Weights of a small transformer language model.
Training: a variant of Muon for these matrices, 1112M tokens, 8484 steps.
MLP neurons of a small language model. Each row is named by its layer, matrix (down: output weights) and neuron, and shows model dimensions 480-607. Each number is 500 + 50 x the weight over its row's rms, rounded and kept within 0 to 999. Numbers have three digits each. A neuron's up and down rows have the sign that makes its largest values positive.
Before each neuron's rows, "raises" lists the tokens whose logits its output raises most directly, leaving later layers aside.

raises: " “", " \"", " '", " ‘", "ings"
L4.down1604:515446508532478482433553506480480476514544544552534496577565446662465426479458514457403496538495481587525510448555510478489462512441454529491462521426625543403513485444451549511572475488543480501528600483481546452486544510509515513514471485495464423547669471582462576486482497552464513506571571431467565563513480539560531544476459570520543561388426508450518431536376469515407592499443

raises: "ates", "ate", "ating", "ants", "ated"
L4.down958:547489557371441430562489569537513495532408605633557592515482592632440480483477504459398528479577560555539465472454607490528502467494575487489458499512493437407502496454461466505477601572481474509541466382526592545493404399411502473535504423517487527593507443587498485584504541457440565461458497597501512507374494518528483409468505460478450577519540485512451524457503525468532558516483

raises: "iver", "ko", "orm", "cu", "ary"
L4.down1904:466597470475472445491450506502429582506382424396627529500567412555511521597452418527549496515522483495439505515518463488433542418565507509587508477540494662510703469467517564403488504452463467529544500464528464543452548549560441498469542479516528430491489539530415576530442499492539463483414476530476472459472444552614378529446600551492434475517425578519420511441499540479457511529519

raises: "'", " himself", " died", "’", " retired"
L4.down1513:486499498522468496520483467510446503544450565513458607508489425496443467600527492492593520518467376573490539442493472514525594483539421514598521517541402498515660495504517580486504476542496416520561516558432475580504449433567435564539553467387516545500367474498470413430528483407493507537605546490471574598467482444488508576505484568480526454513523553545548497493501475460482514497480

raises: "ings", "ed", "ing", "ion", "age"
L4.down203:431575375452546552517504499461512499438424545554488522551577454492524533456537586467494495564457509597505528497586438475592567454528550484468492514592443434476430512421484480498559529466543497549449475449412436530492467422500508468452459464527450546493564490466593409521480459512543532447500462536517633524429466505492460544503589499473558467521491496488566418513506497525419580530496

raises: " all", " every", " everyone", " average", " mark"
L4.down1614:509403381448557481433559483489550496505409478591466447508482472650530426487489459440466509448477567479403524528567464565401481544503634399509496534451518411457614562568557548489546559445483511539468442415479488559581489482511479421491443441448512455624434483520487476475525549576497545486532549529521474470624513524413446509564518534442462559583565481540409558477377436492533537452453

raises: " have", " be", " contain", " occur", " hold"
L4.down2009:544504493418434483566438504445518483592562487564551494505525526511523444520520521503481507587559495502539479499514479547436493490522541473592568469476564511456582520492589436462515469544520487476563505528551438510474494429538581538534432515448533459469405439546460504461583438511608530541497556494539642575477511528503481505569524567430475555590509523501502517553393577406514528508575

raises: " up", " down", " off", " out", " a"
L4.down140:587561513522352491600408556500457482473470513460531414542480432485440571581534570477451483441566503551500520464398471581536496569493552394485566520442524448480501502549543462465525490483473471484545450419475480504490434592459478514569574531463496441516550470456569519491582498463464626475520513462509495485475551486519608499485503354470627514463490486534455495458488437488526478534529

raises: "et", "gan", " days", " years", "esh"
L4.down1542:487528507435483517469577497431428474519486528542377688585479529490501518459516577552486547465467450448498447491533432472547516534450569447602542448593502573530505594477586606457457502463509515544537520546504535539522582491614542490473518459550527528479497493423419536406529485467443482485562427499501534418520508432447411436506536505462538557489466508550513457449579432483473552570447

raises: " enough", " time", "way", " ago", " years"
L4.down1037:489494564592430470500462470462407498470482441529407520413430561474601474444597642464517507512429565381500540551488522531487511490561513516465508499386497528499496489545468512577431510453532478475476540430511435529525539521497586502525482506398474463529458500540508620492501504510438521560578466502489525482489531476563503507626493496403431500586498500500490595474491445463469562478517

raises: " world", " public", " community", " market", " population"
L4.down574:403392421481569541536479592548538477533488482523556507433558399491474497473478410514542525515515516436489538428491565520391432430551536491560414516369459593513470467467527464499532450484472486475527535509495526496530462549437518396517514456541523466453493454556539429561523449518538499461437508510510443503557491526448542504477441502411397444390450439515512454408476469471445497541569

raises: " to", " with", " through", " until", " by"
L4.down1571:595656465483484580519506496459494552573500530483566499512414455521492603579466527490526484483483528574455439535462498518541586455495443486476545484486417485518577568414514387449503511471423415486554560513442526531492407446531455520475495474481467455474531555480573455541515530488541488575555532391495514563481506550478451468466481512529523564523547526577536538442495507539532480464474